{"n_layer": 25, "rope_fraction": 1.0, "schedule": "wsd"}
MLP neurons of a small language model. Each row is named by its layer, matrix (gate and up: input weights; down: output weights) and neuron, and shows model dimensions 48-303. Each number is 128 + 24 x the weight over its row's rms, rounded and kept within 0 to 255. Numbers have three digits each. A neuron's up and down rows have the sign that makes its largest values positive.
After each neuron's rows, "fires on" lists the tokens most often at its 100 highest values on Wikipedia text that the model never trained on.

L5.gate378:151100127126174111095102129114077105144150121128065151109128126150141123106160122143149114154128097130126120151107125162146151145117093119140078131145158148129108132137106135098107160113125102149112152144145173119139125112120111092125117096108158148125123143124214104127112137117153116112138136151120167111129116112136119098146115115119136122174124090159100097144142193143136078093138175099113098163120135097129140134110153095075121105117116132115154150120136104141100135102084176144168123136141092103151138111111103163142136098109135145135128142113108138127174154140114157143119115136106147178121121170161110066123127086126107136115119089114166146117135091138133099137095138108134131125133084129130129123141155123132135090115057162156129125120129098146140123106111110
L5.up378:147147126151123124100145106144108085145116092159097126134131085113138114124118170142104112160136116127139154164147128119174124156137132120132173162116126153133155115077113117146168115117115072159135156140087137091163137099105129123125133088106093110148127172099112139125112107081109125118149186155103119136159150199141145110116111136136177188163158133097129108149107145125177072128148121115127143107110123082137108099160113087106102111091101146140159134139138142117133111080091141146138078156110104156104115098135104153138137114110137120152129174134136164123139131123118145139142128139137108136119132150137075098108146093153134143109105089084174126119146095147105120118094113130107156117121113131108082118125138121137161151115121143091137130134101164130117060106131148
L5.down378:139129104141148138136165124132140128156130105141120145132169064122105151157099099108116151126093164185168139161156127114126133186134149133114166143080154146123143140127128112131110127109160131152129104132099136104087131075111130154134168124143118107193128097105090106118121117101101155123120167095144126133136123145132132163111137121130162187105137142121138124159131083180120118164118097152111144113131103110106139104143086133128079106139122126123159108155140123111186124156109117148143125124073157126150143143134114115087171127134155121110065073157126123116126100133151148134122126103091092098103106114123083124115154116127133140107142083120134124129100182126154128140122098139125125136135133104120141140160135126127104097139163142095148135072156156152110102141124127
fires on: "s", "S", "=", " Stevens", "e"

L15.gate0:188116115188112148137119094151173140152138131110133108116099196146111097170178121122107140149120103132129135096107116182129119141138104149146168142120114121137172114153125151116114137121127116118125119110122097132172119115123127111174141121124132116130162109146153136130131119155119152151211094102130148151142139112176148119114126115112140157140117188106171124109129105089118099130136119136105134115119130138146124121094147126136116152112129115143107129123128101169136112131124143113108126114092105107148150083129141109154151128149127144132097107135116112127109098145116105163143178158117127106156121111112164088140098147125163114130104117131132150132103136150143173138078133141137077137123121115131170082148112142085140149096110110110126107088118125105117132135086136
L15.up0:131131143108137195139102119138108140172080108133111157093166116135129143143145097089147119157134113140118168163124117116138143125107125164071137094114089126093135111094138176091131139123130078127158152101138147185153148134138122132079147102144161138145172125165093079125136114203135139112138119114122136117170099085148124160083141152113128145114133150139150125177139078126159095136142126113154090123130129134133143094164112092138120134155139153135119142133094119176153143125158143091151138115109098099183141093166147165126129110133165127124138136103147123128150119146115106107119110103130138081135151118112121152163143167138143133105134110136137104157153128116072138136159141113151121144116176114146141119133106099144115113158144121107086097089135149124135132124137143
L15.down0:114111143129147104162120162099083110111140064145161169128115112109149162124088114158108137103110134119144087115142146105158116135103163123126096103150048155142105126112143122146151153146131117165130114149175133106101111095142093152103107183092132156161080104104118149124146173152145146144141139126131130093118143132156144118105099111137120131106148112139128104130138159162123115089119108157142121131129127126127103135173152159140140110120144135131126091097100128136125140127114128115115082132182115128136154121124166132104120124110103109106153136105131132174134111121134121165097102128133137131093123114114135129114129126116122132133155110115147101147179143147114084125135149131132163149101114102125105090109138117131103101112173141136117158134112165117152129144147133
fires on: " |", "|", "-", "."

L6.gate703:128108129116150149145150143108148084109115139080135145079149105130150159098134156139146132088118085131111107129163174138124169102163142058136123113151105128124122157114092169139073169129099126091101141150129122124147126164076133149097115092144094095115153111091124106132113115146141128128139134121180107107128156121118157147146136136105065144149136123106096170136123147131100129184082162131123114100140104162149113151163154123107118154130161126115132145109065144125140124152123114156134089127154068119110091106117124104133147161139098137177112123123098120162118119130116122160121135123106138125108122153107139160140139113136134100110154103099109121143117126119121158121173115149103160129108137114132107129147094113113122128129102175115109094170136151129134106155140153
L6.up703:135137150117143090179124152114112107130162153095159138132156116145125110157118146099118165135101113079114139107149159126174170094163135151131103137141127141118122134151156129069126137160109073182139153150122149101124114103118083124081099115124139110114094111091112102156123101157106141145125107145140135143150090120116132164125152133158127146153103124149137151143144144127098143143105158128125120129117096107183124158116145149137144173122148165174137129084086114121171138118097144148154113168105151125091133078093144114166133159129094157123138085151136178140077120157139129099169139133134114141127135149155106105131103125134122134108163150144156141141156092128103085140176106169102163113090108114115157110164138159147111145073139145121086123113156161121112097149090147
L6.down703:135136141107183105187127129123153138143160142121138136126135127147130129139124117104099147159122113098144159120080117094150121131082115171097104115152112106149133155182174137118141144097078125175113127121127116159122130050146106182136121134144152114163108137130116076117154132084154147148138129150141133107105090145139100108107121137102128136151100157125144117136117097142119188118145131119164116063122120079115065163083137151109144111123097156121140145117121105079106117151136120121147099138145147152106134137155128134127130131163099134137107132116167142058153132111121153119162115136095109140105123129127091094152083149152136133086125079136134181155135129162157140166148116138085131138158103139105107152142130133167121151111116137147107162092118134116131133099130105
fires on: " |", " of", "{\\", ";", "al", " primary"

L17.gate771:154115161135119105139089168125086086111112111076170107109136105147141133116101138113102145125146120089123140161149117113100145117103134127101131145134101140150156156105123147139167135156118102103137161128114125113136115146177103127181107141129129100092128118113134061099074135154112100141110091136149085113154171154088142178114141139135138097122132140155166116146127165116140170129075132098173118134132124154124118106076116135127132115120145158094115085139186133165128119114161100101161144101147126116124136103141112106117123150146132141150135086125134133120116140139118134126138171078132150126128112146102137158103120115138168157174119132119080137134139150114111123138117146104140121101116135153132134126086106164110124131103130150175110111080173109115193100173138105
L17.up771:148119128139131149129138117121120117101160146174106136148140167174121137141147139117107154116145103120135109140125099124143118083149074124131132120170108161117111156140103145154119118079164086144113101080169123145135145102114118123088099097101133122116096122122156124079125134131102082084106083143143131150094116112140116092128146121142106109145130134173130123142164113090128104184122152147125084142104092153135180145139075095145114152140091153173128131163106089121148146091155132118114088086131130109158109103125113095170128145105154123126090081113172097118153104129107174100143100138129109099111088089133101107115128145128129138133160172086143079171103129125147160112123120138125166176112103146130083144184125145161117140111112135142121116126132168121142165105138108
L17.down771:153135122107165149110151108140105115089120155121144133124154142103096135137142157125135152138134097091152123117127107161149108115126121118141123128154098144175155140137129156171145130113120109150162135135110100132146168052105130117116101115152085120200142098144133154104136153141114125112095134113141120131118163132086109102070164144147119132096167172095151116150160094106117113114184160113096116105091145137137130145106141124113136129167097155127140132119163130078107132117103109102150126099151181164147094158141120144134155121134135118133124157157117126136121074139155135121178117142082149109097085088109121135109127143106155154121140125151101128136148155096133155165118116152131110166133093118106075112097120103096143137076117134147105165152166138127186145144140161
fires on: " 2", " 3", " 4", " 1"

L15.gate392:145147134149128119175126132126151162137152119078130175100172113153113177139146111142151133173147130136127143175106121104133099103138147139138129105150121127116110138145138139153085099137103144133112135069155160134084090150147122134112144123107129106126107139138104112134128108144129139112080127148139107117125103137113143134109096167121105096166127099112113129122140130086096099151119101146149106168095126112147119178116135093144101150064168101118119120155144106133079127123181124144126130119069102129125135117134130134134112106169158103086135125137102144157107145067140139117153082149085110150176139131142119153095138145100122142091090131139169138142125149113107152082098157111103108093145112108145146123134138171130119128155168111121144093120124103108135126089118134
L15.up392:098118106154100132139104159134145133095160115128110105152127160121065194135121155134129146141117098139154098107124148157127186176150131150131109127139130125142143126104133128112159162142142148105155203109141189112128098134134153108105096128138109114128128115144104115164094112111142127121101170152118177131148130129150100103129114103150137142167138123099114138106110121127119154157120114162156073150117143136139135108132139113170146173152152134106154108082126138143114138156136151111147103157139138122137156111041138123155120141112174092129076115138119141167128124125135119109109116127081078149149136113139117085116108109118145065153136149120135140158091090135109136118131122119118134111119081187138109146104092134115145129154165094102131149120119138112127128164172078
L15.down392:152071122101108098110170137112156134138107126134103165126140194104171116128103107120113080153147136130136148151138096105135105128119116179147151133086066104141119117139130119151129135135080118158098120142154149146116152190116148149118092130119142074151109138122156139135111093114105173162090118105173156158127146143159132137153125150124105093132102161126143123104124123138133117165105148107151148165128131129141135103139140098146136131111097135117113134164131131116134110153117146088144152131112091144135111129092127137155094137168181119110154105140133130098137163094114126109127162102128124110118092128142187167123145106092083109116112149175130091149076097148122166078123143092100140109156105125123135134121142176163122096144119056105067120138133087137151097134131118
fires on: " in", ",", " |", " of", " on"

L10.gate641:091166105155148118123152097146099145097133128091071134131113122110132092103137138101146124123174137134119114147121116166115160168154145146136108096104095145138147156113079139157104160116124115124110146142123087165104122118112083119097116132115089124067115127110103133094124139110141082107104130084129116168113139105129148133094079127080115093147136120178151095093159133125138107099099122147087162110171066088175136143119139064107133113133139118063121112140112125089130104131148162129094141147209124120107135143112136135128157100086133165126141098171090082153167123145126196148122117143094172110088126131128142128150109107152100136112118100094094109155122154121123124136118141143120130122133112082113171135169140134119099144109145129090159159148081116131105089094112144
L10.up641:121144106156084127124127119104116108124155180119113131143095120076151102088137093120178118143103106105133124158113141157121128120148112107128144136146143153112162128161123134148158120132114136121116196136154117171169139161125144151129127113151135092092141098139110116110108123134111133092092132152121132137121105146120143145060124165124138075117127116138126123162129154144111067168091150138191091175102135142133120138110122129101137150092116096106139146123109130109157139124160120104089169108119126158125100132138118117165150133129105117134135116129094124112127123146141157114135128126111124137131154137101113138147205099133144120131089142127105157106135080166110152118133105141155068116075126098140106156151131160120142123106131131134084134099128096127165116085122144
L10.down641:121118120129136174142128103107096123107127160124081149110118140144167131107132133128225164153142134111163123107119126160133127103166132129109132105126042124141160162131076123119138125142118117124129144149152125167129102117124091117108161140153131163116134142133123106109102142109125124118096160129141108150079127070098117135136119130131111108157154102147139139143129122142127099175138139161155165172097115120168126129154166096139123120144122077077121154118106182088121173099151109116124135150142106115102107121122152167091117115127085111093176131192130090093148129153118117127110113101121145152113125113081115164112112150072113171140082110105138153119156162130102105120083112107119116117110141121134134147142132167092105119144137157113131111174103132150146165117134120
fires on: "\n"

L6.gate386:153130098172155107155153141154133122129147142142146140162107121173092122109176099101131156179134125104080133157098118123097148117151103095072136117141134113078108093148131111148140090113124125138132126119144093117131090123111109083136184112113159093131131073112142098148142121099151127086105145136140095075108135131150121141134137117153122099111126094118141087133111146141117085146118143104148135095163127131166151150059125128148133123161141096136108062156159118089073075134096114148132138131123130130126143121128100094106104143122176139121132132081114159158154125125130157122148180136146155145120081140180123100128109138115131109116081156095155162123117143114109105103160130176169111170117086153129157106089116090136148187144119107166109082120072118163085138150098145
L6.up386:158161129159123138120132132148150127132110130102111160083063142122130097140138106140124112134123085138124155141140108096145188088114108105122140137154165105110077080145113107097114102113103105121110121126122109100149138103091131109119119114147136104136154137145135131125155093148173133095196143160151114101124159164129117127110162108117158111152122129137115089142124144144177101130143128131112147102149119122131138109110142122108086149145134176120087139185149158119092103126118111117131117128168123123142127122137110114123115136124168106105133149094129125131142071165102181131125128157103119117112114144138164150121146156117101112085115105102115142121123089112144078083107110118091136149092134178097115126082117144152149146124123101125097161109104142129111100161120109
L6.down386:118128143103142119142148068127133131153144107153110114082160137071117165130108142098084117140081133175110137155139203137124144142113146134108114167139134149117083196125101163123155163095134140160120124131151118119104154120148143197123126125100135140165125123138181136134180147133138163127156114090114123150157100109114152125129093078135158160099123118132100125110155125133141134119122124118125168118082149112101144127154132090145108116118149147132125134102126142141163152134080109110111107107146117127095134089152161151122111153187165112153182157149101102123127187107125139139135145143150146170123117128167112113119113099126140107135139145135141138109124134118151143107101144119149150126152178143101152135164106099107117112113142165152142100183159142129145141110129113
fires on: "s", "e", "t", "sen", "d"

L10.gate667:139134086089167146159131097121118140128123189134130118111141127137108127142155167102127086154116143135126124176121140103145127122105139120132162133119173148129136175124150087130104150127165160130143124139125124147146147169132112137188122131136133152098173130142118121121157126130117133145118127146152125091096130097125110149129114116105095114120096119114143139107124128149138135161172147063129113136097124115136156131155120129165104128139107106141168102186067144137099159139154120070105092100124110158151131114137154146164101109143116130136127164130155131129116163106135154177133120117148172143158117166093139192114158098135099130118084131157124129136117126123172177116094155114144127131123176109113141108129123120132138143140123086134117149123125108143130147125141120
L10.up667:112141149152112170147159094122138148141114128136160120100151124128143169106141153117147132130119136132124150110100128099147109139133133107128130133112175135119143115158135126103121110122103176153199151157109110133105092161095125151101085140126113103125075112125119128109123114136147127123088120117166156091169149104159172107099126133126113163128114113118140147127154133136149091129120099113134137109132143131110104146130143126193087175152146160126142143174097146152175137126101155130124098102151131111121092153086076113135148142144168109122126143152131154143140130159118177141106155115103076136080126135095105102134157085128139123114090127151151129102138089159114146124116131149097092164071135156130142077123149145102112139148127121107160151131132119124135124135110131
L10.down667:180126139128094164122136107102128156183088152128134163082115144144143152131125116139173120166112179125127135135168136095107115128138145117076150139098139121124103160140143106126104138141116151139138133138151146123105130153114134095134106146137129127135116120122130120118145176105139110176074104161137169128152129095154092101108099105132072150141151130100125175087141153148126097127131140135148136099113122081163116127150133152139093142107144133118135129150117119130124120132100133126144132105106104145134099118082157114119115147137121112129130109104121156099180160126105124120119105121107168116098104105064136137121147112136104132117055148127103128085116132168163112145123158111123072152136156145133099109132116135152142085158112078145134143116123122156146123100146126
fires on: " of", ":", "n", ",", "s"

L17.gate699:086111078134139147158085122124112117104099140135130093155145139160139143125144123108134136154134151127122135154115083117133131124152094132143128123122069144122098115113128077111159124158150143130133109147098117123135128075141087119098122144176135108134157106083079148127130151088123145117128124155143134153154107113143197101133147103107166112105145121133105141151125147098104096147120117125126106081123133126122141156088130079122106133133141104116108126157144117150149139089121065108155120112120116160121130145130077124160160125098133132143147125144150123086152108144091107091074099156138090119110130111135160139148150136193128110139100150118090114151132114127158143121121123130158112105130111102185112111163123137069100094174088123121140141153131154108122117110088177
L17.up699:129140103142163107128120125128108141112135104129151147166084097149178114173154124108163108154150120122116137135121076140093130167155131125131065124137134172114089106182136161110142118119111101133127098161108144154130142092151110103117115128190175138122107116105091105107130157183111097122124160117156115106124160067094165162123143128108118161114124105156099143120144147142119158154111167089158117116129118153144130118117096139125141099142106109076135117133155101144149109113188211133102102112107134117123130130146111135114119109125117155162151111149149116113159116130133126180123145140065095086171121129133152138111130186102110117175115117081152140110139114144115125149150134161072081138113153123113119118120152112126144159177171154147110148130132091101143132113155110
L17.down699:132106145131126145105142128168149141133135121136150127115178132120081117106105127142150159132111114123198149144120140113111094136111079095110119129118097138133129123088128101123145143139135099141128141123142103087145142125115136162125150130132068180133115169116151125125107098083143079120146135115089129070097109125122108095136123101125129081136144112112165108166150140138168089112134099125143116107150169136136108096134111162147102110131134090147102111113109141148121141128106106180099090127173127131170098132119132113157140118147127098118134112130117156152111090094158108100108100112164110157100102130125128127121135120142110126104138091128128080126103124112128105111139154143142136148101088145115134121167131115108104116148100140133167155154133130140116120186104129
fires on: " |", "-", ",", " -", ":"

L15.gate380:093126159129168116118144111082106147131155116116135141119135157133151134096165117147160107150136111155103137137107156128108164136163143146133150120152130148078121122106075112170138092145108131126103115113131106169117162156117109132133151098130102138131109121140120118142160145117160147125115141171133163162076134143116129160085114149142128161069136147099079101122128161138084141156154144153079157115137108161139109145132122135087122176122109104115155133118114104109121085126106174128144101100111198191158154134129108164139124127108152167124118093175133157156157123137102113135118140140101117109142104105112140134140108120079132117136133109115095143110118188192159114123109108136115153133099096151155190124145165137129173121152151077100151155132146120087137134153144119
L15.up380:124138079121148135106129115116153113133126125139115110180124146130133106121124118132168134103139146154149138107102117079154139119122123134105088133127126149112160094112090116134097133135115118101090136146150120119147142113165126113118110148091099162114149108079113156154169133157129125122119123169114126108139134127119120098071119149113136090170141154157122055110135098160128130101143086126155116139146103117109170137131151137071166081191111187135108084119152113163146155160134090131110109111153141137142111105166145126094111142132163086104149146131136146099089134171154105142152152163142141149127195112124111141094167168125113108089157112108127118159133126122121106157153112103133128167156106115115144169133143167126116122115144124126091117124135134081115148112140113
L15.down380:134127103100141108112064130123133122124102155146122150119101163086135159101204121142089151145161148137138141104093101156103158132124127136116121098100123155141116174094119102113125111100107128133127157111187122134091174100125096152116092133080151142119184186127110132157120121133108120088109153126134123143105123138134132105110095130153157090135113125138172130120114160149122102163118126124132112121160119164125127106164127123134169110155106109115114131151148133144134180170097138126143093136164133095079130120144125177104122150158138098133183098158141170110139130156140146119126123106126143090121158113171142119105107103107117141102093136132090115135115134118170130126095137153137089135120139144142175148175128143142124178106098102098112094142130159130148158146141129
fires on: "\n"

L6.gate825:101155124124094140108131099137157129181115108147100129085172109131114145108109155108138104139140144122135098139129101147106151139153136148141138150173167135103093109125172115124137150096119109146159125177100132133136141103154130111195134108123114176116133096125141110108107131115077119133150181116155142174152162122118146142121137111162078115103137139122119170105106170110115152104118137115131080123156126139150120099126093098164152109126114141113153167114148105129118121093173121118154116156074126105136140162106150155114157119143119185147075169122140091140131167099087137146158107123129165139150084125113151162150126123155135109129129120147172140078130105103104110099077118146145136083165158147140104154111103146112135136158121132116154139118112152139113137106134123
L6.up825:109125082092147149122139125132129142148117119117109127143107097143135087129149096138117160127133129112150145116107150130113162096146121111122164116097187140081160098106087155109143110136135115111140166130121174123151112153104098135182144166129074118096137162123120128134119146147100130107116132116123139102122142137116121099129161161121122174127114144139145064107119133132129136103153136108148124096115105136176121122140122152141078132101132101139100122149128115145132116072122151098128131115140144145140125170114121115105146098158192107084133145106121115123118149128133172145130119092124096140115107100142071128107159139125096112135141114105150123148146154181116107139065114109094138100105097173100097139123107132131120092130135131141118134163101166148176166100119108
L6.down825:152101083104145146118125136099155142181107124086213138137120091120134107122110149173129146131161131145150110124119205131120178140178139107143143104147128153106177109090095118084131090097155115156122155116110125102111144176125120124173201100119080112094099164094114122113143107165137156114079167129140105106120124095090144139129158132138109154079152134156181100146112107095084119110151153098138115108134124152158098079106144144097134116160146096118109140150121128123122167118155183115144120102105104092149131143111137119129095091111151106071126131119122121107102125093112143145109115115129097131126137149141132109119147156132111122158109122094151110101122160134105093151065141143113171116109122141128122151097168169145129113100126122147078122152098115121147148143134150
fires on: " =", " ==", "=="

L13.gate325:142091126141097118132139109107167118150112123131196113113132121089079180140117136128119159145124127172138095144160156200109133088118143120107092144101072104104115134125151100134134114139082136103134094132137165130115104119148154124138142116142140126140111118115109117187097123128116127182126114115103075128076159122112103165130132115119129167130140175113147108147129109158086125109160135069153101144127144135155114115138174156125121110145118101087145104075122100101126137095104120156142159107081127135108137157115119126128128091141125116114166135121161159154078135104139154123123149121087130121144151144091136086119083133198151122108097145119125134160132127103119125113149138124100128117078134134113141117092151155147144176103169132123141114075134121098113126117116110
L13.up325:153144127119094099085135132131098133064114164068136118182142119159146053155149133119116085122094070131119122153107087170119130149090145135103159142174095132169135162138157121131128116114097129109122146118139156127133127120111108122139148113116133155104115165153099114120035105133107137126128129139121136114103150161161143136100112139156137087123112145147178110106162093137108114128110164163140157194100129115128127122101133105108122121132109136145106142137104156147111090178142180112139111145125096149096130147165160118110103106148110124081106147115170110121127123155113139157137151129165075123105129096118102182142148117137087127090146130144138126164115152111139130148141150143120135103122148116118107137123142094102137145112147123105092107150102108136156141083076124
L13.down325:089113093141184132111169121095132114175122105133175151079132100138137097109114146159134140093103131180118108111109077107148123146140147107161122099127073135118148152122121139114118127133124169153137154131125126187115168134090142128129142099119087144141111102107125123090113136149158115126129130170120155165142128115160147085169134113113110127090159145128111123133162111114112104109133114138106119094106112129150167105162128150139133091139153116154137119095117145166086128153139176082108071108157112107104140121153078094146150143124146149115122114130129173130133139147135140089123149129116129116097107117130158142094102167113123100108132080116152089146193121133141137180096081106150160123109107164097129140166135144100131137141122140142115152129100121142177143134093148
fires on: "\n", " =", " |", " ==="

L15.gate764:154144109136093125174125131154139128172145134153132163141146175118162120119122077119111151130098143108136121150102096129127168073174144158122140076135112138168139190107143091152135129168114110119135131125138122124127142163162148101145121145130088147135101160109160134101181154059112146116135137144131167112150093124138134134148116156161115118124136155184113101180098122107109089098120107076138142110135092133134113144113147132157164129126087134107082106120149099118159141155179084114132118114110120169103155182145112147159156152098112155111109144088161103121113134105152119123146106127119133105128114144149070115135111138115103114144070110131106140166116121144148110117164083173118147085150154133129136150186067149156141103143141124084124105101140133156120093127115136
L15.up764:149135136144135081161123135155166138145171124103140117111199130146141152098145142074136124111131143151129138139095118108166136154150087141157169147167138138121140108150140121141108139168115176133104143140148176125146142125118153147140140159186163180125139132138125119169108114146119143162118134130128152121163160124090098115145116135082119139128126146140127083162119130125126108063132116143147167124166121148140152118102125092143115123094119098150127152100169153135096119132125164098143188122176127121116161107122136135145134159139167138133148131190145072129127159139139129158131121134102131139123093106108129162135130097124077139136126139140154116120140158131143116138113139141076113140120149145124115145125134126108141148117137122138089141080122149084130131112104113
L15.down764:152138145136140140138120184117118125122116126133127091141117170117090137130134150136130120149084096106129138180094122182132154139121154134103089087143153136110118135111135118112125098086142118133115136131116159079138120108147121131177125111135131135134119106125137144126158138155108166122110137145086079146127155132161129102117133119082151119156153118054155108104113094128110136113160140190125138133122138137168151121133138159152112180149124131156175144148098125145097145141130128153148141150084165134128171102087159144130136152135105158103151115161090138073119120150134128116122164127104152141096177145119151126154088176137144088143135124109151150131164127130126127141161103136140126184141159141158134124138111086173114116151157100144120119121115121139132089112084110
fires on: " of", " for", " on", " at", " ", " led"

L16.gate257:118089145086127137149112133127111110121129072121148143122155128097150125171113125154155172149132100142118128094099080125090099149124137118143166116150125147121156117122056121136144107154090105155130154104138111161124170110100092102131160124133123089113153127122111165123126130112152101134127132156132142146096056148076073143125076148123095110097127140143159160163123134111128119130154169145157131130111124186155163144111139153101126128143124087139103170190147080173130132158134110117114162124122125131095117175124132076099114155109119110105104130151110133109144131118122104129152110168089119130144098109155141134143132128119141104117131079127121086155174120111136128111139146141146148132154129146138101128124153157174118113122144152124133150136141170096121137103104162
L16.up257:071172107147131116133148118112121114123126109147146183101111104131149117150113102158131157116121144120179095094126157131101157127095139126129114102123141124125152157114153103167180072128166112102161130144127091161112101072141146126142134105115133121140134179131140109145173130138115148133120156138116158146069141155094122093138135157094114150088146160121158108138154099148133082152142145113104221139147137089131112138096115143113111107127142089144093101116136118118130153101108159152104129112108166151098123178121191142122112169131138110081102151104133102112090154088147156136109080127148118133156128088086139140118128093101145132133123132131149094125140107094096111105108158127076125106111155117095118119126129117156139138131153105113120114131110158142118126135111106
L16.down257:120108145136110137115117123105162120142100112132178152147177120085157114145167136125108150122115102126103136124142178136084130122160087154191113129128091147094141137105142124136141114140099138130091135155113142169130125065133106127137141109109100165110117163107117105184138123144164152109123149117099132142116138147099147079059073124133088128135129110126097142135126144097156136151127124135108128128147120139168101145128175125095097148119138098088130124105086121158112149151137143072133102130105124102108152146134113105142119101095136105091155124129112101138144103131149140128174098107143101132114108122101117110109101150152117137121090123083145110141134134139114104103104149186117178124106096139100104142162112146166115116147150160137131154151097126122124107128125143
fires on: "\n", "=="

L6.gate567:154154114138159111129138074111137121128093154115117157085127146122162133127125140147201140084085115116093097108097173117152102140140134083162104128151136163101129089126147131141138137128108139109146124140139140146137143161138143102121126113125147119106098102156113088149111081157154151148122130147139129087119107140155154107153159149126120161132165155150163122156111137116133099121120127116105106156165126134125119115143092121129135132090118145156104151156103160099099128104134141091110121113137110111151138167147142104139141150159117160135116100116117112154126077126114150131111179112147155125116133122132109125111154107141086152148139085132094100102130157142131146127107122161143146102152066099119109178109136066126133131177126110117167116114146098108174136123139135
L6.up567:114100128121116139131184106153126151128122150134080123055132121100153115162131161164154147130110137121106108108159168145132134128137162092147103152130094139181101085107117110128136117103104115167128159145114112152154110119111153130112113101153133128139118121099128127131120105135120097135143107131101151164137130164137176121110165138110141147152141115123109141104168151100155124128169130086142155119115084148174126109126118124157106133173119140143141150124121126085081143112117129159143128131107113108089142213125104120141130068125114124149128095154117125196096118113140133158123141124111129166126145114131119083100118137118101109167119118138105127181158148109110121144113135168122136170134110128109096137184160097129155142094121184102160101093188130130090175107117127
L6.down567:101175139147165164120131083120180136120098134106101139123092143148165135148105147126145111136091133166103137113098137159145134118130119124113115138137077129118123113118166115124119134105113112142139135113123136163119105082154178146145119162105140150168130067108113081143121172113155115182149100093117141116058108122130124144171107155145120103124151133142134139171104115116104152167126129103111111138143140156134132155162080109127122117137139127103156127140089115096118103087154147136114122158120146104108145142183176107133097121152112129123132118103093094151126128118116106081135146082115130121137152087131092111107135152113127126113126132161074160151127163150112120153114079127122162130126122095086104123143119092166135136126116125170111107142102140105158161132118139
fires on: " |", " of", ";", "-"

L13.gate826:128149155122127153144146134083183130132134113150154106138159130096158122110185115140118113121122151149123096153113121120151161135129077138122093128136127141094113156116111126133115121099100141163162122125097126131127140114139072091139145143126108138135159165152131169141158104144092103111134105158115127118171139116122151142098165124121109093149132102189111130096156135132127164159096124101149142105124122145144119114082108140115103109100141107171147127140162119108148107107097119108103114081102137162137122149151134093130115096155135167149139112154130130162135089179127141137142116171178180150151081163121141150105139134115099116109111098129097161145100118172098081083141115088188120120131155158128174164101159115107120124113159137108105107199090143120128148117134114
L13.up826:109134130124136117147108142126163111081081091116130094089122102161133094096131119125129111090113091152118144165120097105182128133159130129120140125141139131134132132127099105128124148134149094130068104122089159147163108132141148133138160132143150150173148135150170143123156113160100093129133132167124099130127114132128116107077125140122120122111154138100120111130138126111070138167133108121115133108113146122143145093174169088123102091115129127142174100156117119110178151102078161118133123120119146127091128150163142114134185119181131074121107091101085096099104143159157151129149148123151124126144141107179106151127106159157110119109140143135120125099128101136190116142110116085140099115165111159128112165153139130123116150143102190140115162137146120063119146151144125
L13.down826:133116103099129102136080080125155172119142106126088141089149150119153141086145153104145104115099135161133165142109121126138101148079128157100121154098179140130118138111123127106142145121125105122094089110130116104061174109145129106098102147147107158128182144122119145145109142136106105140105133176136136097137125186109111144131155113133126102091152125087083095147107106118091118153165108082126157106101133171117136119157112076116115087146170133154132080136168152096124177116094164137129108135112104120117133154136163158117136121154127117156112095149131092132124117147185172157148138133156128105167142138133086154087134137157107151107138126182105124121110122164174092128115114119108083131139076102125132138159152157128115118149131150135111119132125087088137138119134130
fires on: "\n"

L10.gate52:110149115122095100103119103131179120131123174101160122130171120101155120145100127127103146142087146167156161150179102119132138128092103137140153136113186122120092132115135153135098126151108156110099086151146114158133147130102149131167178127118122124105108152135135114129072106111136120117171122128147142103122125110128128121127133118117144137163118177133107084155120106139063120156127140162110159152122100148146104125097172122093119121142140099103163104104149130114171137116177105128148145105102148085146105122068106077106162143111108085109097190096098131125100066146129128145113152160127138141104150105104144129163131127117128081128099109113166098121133113108161091136097065123091153123138136129112124139191135129140102135166151151156137163110143118104173128135124136
L10.up52:136108147142112122132132098145090096132104132098144096115137107141160093103195074133147130096145125108090143131109099158152134137151165142147144100156141147106152135122127134148089135136143148093147088143130130131135124152146154119087167064123112176103175113112112151095174070132157138159155165147134126119128145119099147159097137125127116113124092134150127116082129138130185123113133134113098110094136127132107137129150087136095134088126158150120151106167114155117139092095124090139102120168082118169123095188143110079186152108121117133164097126093164109105112151079152169126098137118101111139124102092106161152111141088109154136123146134126117159094154109105141123086114082126146148149114113130133087128136116121100097182147114121133134117137119149138169107086150094
L10.down52:127109094128135146095166136120145128132089113086154140171123145154125086129128153127108115151159152140131130125080144131108133143161193098166142125137111132103107120135134114159124110126125087160124122119096171141138151134099146090135134126110128121103130132113119126086123104124139165119119149157163142153092150152126133134112118125141109141135080075121109141146152136139117130131137133081147080105165121108121133172126072149119143134153155081099070123127159110102128123136109113130084084115127132097147128145190114129192127118125116129097141070121165134115110135176163123134111149140128100119147179125139119093082147110118118140119087147142111094143105146143092154111120141097135149143127094125138141175103135129079066086174100124173137119116118102155157118126123130
fires on: "==", " have", " =="